config = dict(
    num_key_value_heads=1,
    norm='layernorm',
    bias='none',
)
MLP neurons of a small language model. Each row is named by its layer, matrix (up: input weights) and neuron, and shows model dimensions 128-255. Each number is 128 + 24 x the weight over its row's rms, rounded and kept within 0 to 255. Numbers have three digits each.
After each neuron's rows, "fires on" lists the tokens most often at its 100 highest values on Wikipedia text that the model never trained on. A number after a token or word is its count.

L6.up959:154091127167183186135099118107142115157109128163149172117122183110116118127109178121091121105150098139129133154138130148079133132144160131121113134152097192124152151161095134097107112128159128171136137135151107079116131123151157143128138112154170132139119147149132136155143102113138161119166142164148155137082123140052073098124144112169109158117110109104154134106158150112130101162165
fires on: "a" 21, "ra" 9, "e" 8, "ant" 7, " kn" 5

L6.up408:091129139161077124120115137086165108122108138098124096104072120182140103121120187119079126156122130161105116079115114108135124098126183137103111123157099147119151140140163131099134144124139116131117144134111123127115111154123151127138124155146166134132141166115144123120114085112112129117142148196092156152183185125128086129140143188131122109127136146124128132108133134140160156120122
fires on: " W" 34, " gr" 16, "W" 9, "-w" 5, "- W" 5, " Gr" 5

L7.up110:143127137107118117171163115132146168146141091110094139119158109119123113140108107120155112108143124142128118106082114167148125143160117105131133113117168106176105143138103120143144125141140124158142107110153096102110109185093114104141124118121160157125156164136096139144137136142125127133131119150168123124176111107145132086127152143118134148164185107160107187123129145077187139119121
fires on: " " 29, " the " 6, " and " 5, "ann" 5, " to " 4, "le" 4

L2.up196:117116129110139141086123139178133092121160126146108114140128137113110109113109121116137103101169131114083175152137128156139131140141115155162141110140113146126035146136135129102098121087077099088131104112153150108137103137161089143091132122142147113144094154126133157166144135145130121128117127120123133146156173166109103121110142132107129084123148141117144140128124109121146147140171
fires on: "D" 27, "am" 13, " Abd" 7, "M" 7, "ust" 6

L2.up1272:114139110107093129138129135143121096171157115125098102122174130148121107116126143154111062193124105169133128163130108113105146140193135099158159137176105111110107157090102121116127148118136123134161181100131141132121134118148103147171107136160142134152119064130147118103116116148151126092126175123139115149110124136123116118198102120132121110179125124160140188131128141154096132073124
fires on: "un" 21, " Un" 14, " Pl" 12, "×" 8, " al" 7, " vers" 7

L6.up1184:121141165131103124137112111098134090135113132145111137150142116195129126154117146126136105138123132117133113148137112143107127157148140126170139139137142133138095093158110106107131114146147127157141095107133125132143196145115158111182121131137136102112122130154141155110126101125134140096180169140114163137159149133152128090120093100129103142133105134137094099147148109129148113147115
fires on: " T" 39, " | T" 12, " of T" 9, " and T" 7, ", T" 6, "g" 5

L7.up215:164130145123143131131085135139087183150084130206097129140109121125125118117108107113153151132166144140138141133116068216085131134141165119108143103106163123139132121154118114104047118142117145111127116156124150106090140157129090083118165143117119127094091190105145065156095159126093125110151098133093122110107100145156175143102118135151116123143126127123155111137135082145111115132138
fires on: " h" 24, " dem" 9, " m" 9, " v" 7, " b" 6

L2.up734:119085122172150145146170114148117121125134126119127120136096095130113134099167155173132102114121131100167159105168136089139118133124155147138120119143111169095081123174124099108105137157112158131120097140135136139123137099102089111098122123117127141151136103147064129104106147138134095113123104156139114166133084164110110158102094140083144135149129142132116099091132091118177186132145
fires on: "1" 94, " My" 5

L7.up174:120122135143116137148122123155109136110141143128119126130103144139166108136136155126130134106098098118156104178157188115156118128129133140159113149126124139149139131097131133145111122164103165143132067142150115117117120128059098118128081137097106159128129164165140103117099104131125084087142152170156114158156114165103108134099104135120137144128106123094142104120162121134100136144087
fires on: " G" 15, " D" 13, "1" 10, " g" 10, " of D" 5

L7.up360:149111103172146106108162107165094143132135097067107126122100159162168116116101142147116135146131115137135131088113155103148166147103150151092102108131141151137169122127105121093116125118126121134140113126145124101139077135124106144092136106129088182129104119101117118129058116136133124119100097094109127141122138150115113116169128147094128144156115097147068152122122124141128136082115
fires on: "," 49, "." 12, " | " 6, " | ." 5

L2.up704:111152119127074054124103115143092140118122135140117147165115109124121134151165158105129113109143132131087141096168132132123132139146162111149091113126177128087083119195108134104122141106105134155149149114125113145128154136135111179101109091131163139153131109123153132127098136126113148092096066169156114129136108123131104139123151159136129104113100141137125123109149101114119105157108
fires on: " |" 10, "|---|---|---|---|---|---|" 9, " |  |" 9, " | St" 9, " | January " 8, " | — |" 6

L7.up859:121100130120121172138146129123116210131088125122124142131115123049129142141139121156154142109129155115122148101118121109106104107104167102096106158137091098158097150155150136112155150150122144121138086098117159162138122091091144144115145137103110127121120091113144123174134122121179112147164112134103172127134124109094180122109109109113149150154122148115143136093129142137102161132126
fires on: "a" 77, "ga" 5, "iga" 5

L6.up162:135129137182141106092107138144110098142128131145127150106074137191145089156162139151146118106133104119134130176180110089095165170093113132155139110095114156179124087124118163144118113152117145138114174117108143100143143124101125111125118104129128128131130165168125136095138121107120130127130097092144135135169104155153077082086122155120103129112124135125125135148127131131128095125094
fires on: "T" 24, " | T" 13, "t" 11, ", T" 11, " t" 7, " of T" 5

L7.up99:138154147117146170124121159101121129129157129126142162191147128153145148121136115107144183123094121113139094122057113114160138116122144133115088115106148077138148144123108157139118088135120129153123109127110156142116142115126112125146147148125107106146135117071149120148072151129111147142145135147149105132150141139123140133129144137151120127067123133111095088085157158152129143121133
fires on: " of" 39, "-" 33, ":" 11, " |" 6, "|" 6, "," 4

L2.up741:096131126097099124145100110193101114144103106127120136141110180092134145109144093118144142098115093133115181115149107096128112128163128096146122094144111114118100106113120130173100155080172111163120133131157102140145124097132132110137127137140115063095151127117128084172177136135125156161133132135135179162112116146090124134105076112143144096099156155142126154101118141102116119152193
fires on: "ost" 21, "ri" 17, " post" 12, " rest" 6, "our" 5, "ing" 4

L7.up866:129129086135115130182116158153153121090159109055137121132111172148173109137148129108145126136071078092118127124128142127150170145093136157133103126145135189169160078112134131122118139125145141103121098166172142104089136119117146171108146092166134109126151109102113116129128118165149163107155129119137138125082115099117144067124108117102120174123105067155136162154154131150136114151135
fires on: "," 55, "." 11, " |  |  | " 8, " of " 6, ") | " 4

L6.up527:115188160116106095163115138132136159145125096132127127195144132106125075138122151120163129129169131133117083115137122159163133130126178150161117133168147139169152152147081113127087138085155153140106107118157126096137145113144125139123139147098088114148126140150169134142112101151131149125166109125109124124130150079151142131139137163116127139157133100088143121135153119095123123141133
fires on: "," 33, " m" 8, "om" 7, " every" 6, " and" 5

L7.up211:185126106143143132149118145140135109081141114164115096146104101128106107155154092129116132112081126135121108081110098130139113136108140091128113147152119121161122145125149152137152133120140167141162150116107072133104106144166147174142163121169116123138074133151125125093126081110119141128105102097110103094106135130143139121106107197114112126140115086121104145111134100089145128143122
fires on: " s" 44, " G" 25, " Sh" 7, " at" 6, " L" 6

L2.up148:168117122154137112093125120090117085179130125127119102083095089075130125119093142139149136106125179210099158138067119137144150103152139090139158160147130148186165195116130136122129085133079090130110174121120119146093159155109107143076152143123154163114115114121111115124107189100123123117102098152152112101168155136167150085117102119129126151101127143141150179142103147109123127121158
fires on: ", " 30, " " 21, "ive" 4

L7.up987:106105154137107124150113132135127158126103167085125123133104133118151140136139152121147114150131133101115114117104108123079117128143151145127168130116134088141130120145174145164182129176146165112115132123176109135096108153100159108101098142159069100109171148085113116137101128099151151106169156157145186157159180167063148135140151166149132109108130108097135109157147092084087113139120
fires on: " w" 35, " W" 18, ", W" 8, " | W" 5, "- W" 5, ": W" 5

L6.up983:152147088144133123091124136138130096108122139141123129169120171104126144170179130144119166181133118107108114129140129123118127162124143095136132126150079123156130124124156131112114123152113160138116152144126089103087151151139170115118111112158139114151111136132109135123127114146107155134128139120163096150158093197150138115155132139142128075125115177076153117110159079112113122105098
fires on: "c" 19, " T" 13, " | T" 11, "t" 10, "-t" 8, " of T" 7

L7.up260:158124112101110125123107130157129135167157148109139101124143113157067099149177162132151104154119114125098147129046085137128115122119102163100111091150125117141119128113126141151089147196152106106074112147161140110136137126174132150165112107164153098111143154140094156155121138152128122126119121137111117098121099124132164126092119146157132131089092109186111158198111097134154124128166
fires on: "," 37, "." 14, " " 6, " | +" 6

L7.up115:128148117148102134168149165143139108143141085084114117162130106111145128161162149128090096195154138119165148120153122091138165142147171097147129110135152157145151112106128118127125142111108096077112101118140135131107083143116148112113129164119136133145111140127131121132131148125103107126126107150206118120117131138077144151169131161114133088123131115209141154072105174094123135142147
fires on: " " 25, " | " 15, " leg" 6, " the " 6, "ub" 5

L6.up25:085126104135127091127144138158134130095124170140139158124131122137133105155133145127159144141118138113181089065115148125098153139200121130136085136166136113110105135155126111148136131128107111129134118131088163120153139092149132140104109124107145097150106117111116165139119134112167115122160097150134109123130159102112118157129114119147166117093177107126110110057098110168108102174116
fires on: ") |" 38, " |  |" 36, " |" 6, " to" 5, ";" 4, "s |" 4

L7.up526:099132068127149125162166155139117103115179125088115112113105116115107168130118175148141148124099095135143117152124185123108131135130110147084139135132133117142154133134095163122138071159145145079124128095122102161083137118179161165109074148136106108133121109094104134098169146114146151116134172129155172166109091104114114168147121117128174123124157103163124138168061140142117092120135
fires on: "i" 27, " fr" 9, "el" 6, "vi" 5, " conv" 4, " conn" 4

L7.up566:150129134115145171137105155120133085119122155100146197105123130109133120153101144095171160083139144079129123105071155084203126122137135151101117095105178138125129120117125165169112087185148129165094092127126096110114152122116094132111119154155077114153156122106157122149082161124110139137134113128142129169165095092112172148134148126121113121081138133120112099104122159121108142122137
fires on: " of" 41, "," 28, " the" 21, " |" 9

L7.up534:113146140151140104109105132164093111114110123158150098194129125107117143090114132154160178158068113119177139093133105173129124128138096146128156103140159128132090114142171085121141134142068118083131111140100094115142128108124136118165142114144157114122184103114096151159165144152105181122156113179152127118175153185125135112168113104137142141079147120121147159130154087133160139130191
fires on: "\" (" 22, " [" 16, "\n" 12, "\n\n" 12, "s (" 8, "===" 6

L7.up1164:156115134163121135088103186149146133142117120103097141122080110130150108120139161108143120119114164107143118090142135145145131107118117102120111187157118160132134120146134128141149153142158132138123123106157158104111116100108153161134162133131132126165123159135141044126095121114139151127150084089143086098097086141121129136123127145147088089127120148082121113158122129106179134124150
fires on: " L" 22, " G" 20, " H" 18, " b" 6, "eg" 4

L2.up900:118158149123114127171113122111113084168102125135128136127153122122115147155126148131028100137158090120103164105151121120106152087141172104098122126132154167130117168151107179144090145135110176123130119136105142103124117144127044146123149153144139142102192125128119138153155147141142076119134147100087077117129148080136131144124114131141109202113131123092163135135106127101114141163164
fires on: " these" 16, " this" 15, " help" 14, " Minister of" 6

L6.up137:127143154111126132133089149164103135116138156140109132152128087110138121115124133130127156114117121112135134116107168102147144115119184147174102133134133152179093095158113156164129168106138146083137126155124115115165120140126111160122090132096072121128097136074141127133086043097143138136143140158193095123095106126136160160112155133128137103088161116102093110111135130112164154090124
fires on: "," 58, " H" 12, " to" 5, " and" 5, " of" 5, "ed," 4

L7.up1161:105148138140135120130155139128111118141139099125118108116114132140107123113111124155142092129116119139138128074056127102095101159119108175142130141079105123134142119156101089120188109183144122095143061102148147139118090092123152135070173122127071128132118139128143111131153105132161112118174162157119151151127138107130148129121178136122166157161120127140124134085126124164099105159143
fires on: "a" 77, "i" 4

L7.up541:094095104140131127135093121139113110119135150068148158132109134145123092100142161110158134128101095118119110160141155130119112225088153094110131119121113138103129107140128152171161122136149151158109133173095117139123122172127163144114108116125124130159091136146149183153124112101157156129171129100154156128150143100135134107151110187102086105134164137112113094120077122120124115150129
fires on: ", T" 21, " | T" 14, " and T" 12, " of T" 11, " ent" 7

L6.up415:165139170125105148119129109142138160109055148134122130117101122148102134147144128155120149134127150140141137137125089103168178125104126163148103082139124136162138153137143168129145105135143102120107113125105128109146127180170123138129195145119138117148142117139126124100115147092122098166106138172132086130176158162135139086130122121122160107124113092137088130178132155125129096101144
fires on: ", " 47, " (" 21, "w" 19

L6.up859:088147124114162136114122160113127116129153123152109125149085091097159132141119113041156114111126100135099117143134154102118126177105134134185164159097135088150113130138091164157127115168131149172159142109110121093127139129114153141135119127154125114186141133140134138153096100127148147119117124125111158116123123171116167087086110127144132146112138112154129095135113135092136128118120
fires on: " of T" 12, ", T" 10, "inn" 10, " of R" 8, " | T" 8, " | R" 7

L7.up579:102132120145116110098146173128089146142115122106132124101145145079152148122141142128138145151154127130087123128096107074156131101147180133155107133151146123136086112163126104124143098112116145115139133177103150137106126121125127095104168179160122138149153129105146093103067131152125153114129111079159135120079111131090108128107115124122151117158110138136112139081110140113181137120137
fires on: " " 35, " a" 10, " the " 6, " and " 5, "o" 4

L2.up66:109127142110082127121158119151115090128107096162142095104117146116120113134139112110132106113144131087112125124162121134164133108132141143122156121106175135098130122123142124187088112137103150137097141137178086154157170142130087164163101101113152134096156145139082142137154120142140142173146123143133111123099121157144082127130142193127130127184134135116118137116118116117163128150150
fires on: "re" 38, " per" 7, " sp" 5, " lost" 4, "ar" 4

L2.up494:100162119160162133163121140113104108129161126174125153104130185141079153097135115124075057126139077092163160131093141121111117115097168098133137182136119152106088098122098149136163165158155101141099082130149126152165088113101135157116125122127063174153128121153099118139128081126127149155130108153148124116119138136132127134128147125162133146084140109091161148101123155129154120111123
fires on: "y" 13, "ell" 11, " leg" 8, " cell" 7, "icro" 6, "a" 6

L2.up851:085152115118112115129109126152105109168123117187117123128109112171124071103142123125130120110122127121087156137127119167091098126095160104145135127166148094096082114146128107140120108114120123080112106136061132116135123126105101167146124120183077115101097145109096152148140112146155147098129144114141154122150145150104120105177107092113167159117140111165109127144140132128141170153137
fires on: "\n" 39, " | \"" 19, "ost" 9, " cons" 5, "\n\n" 5, " des" 4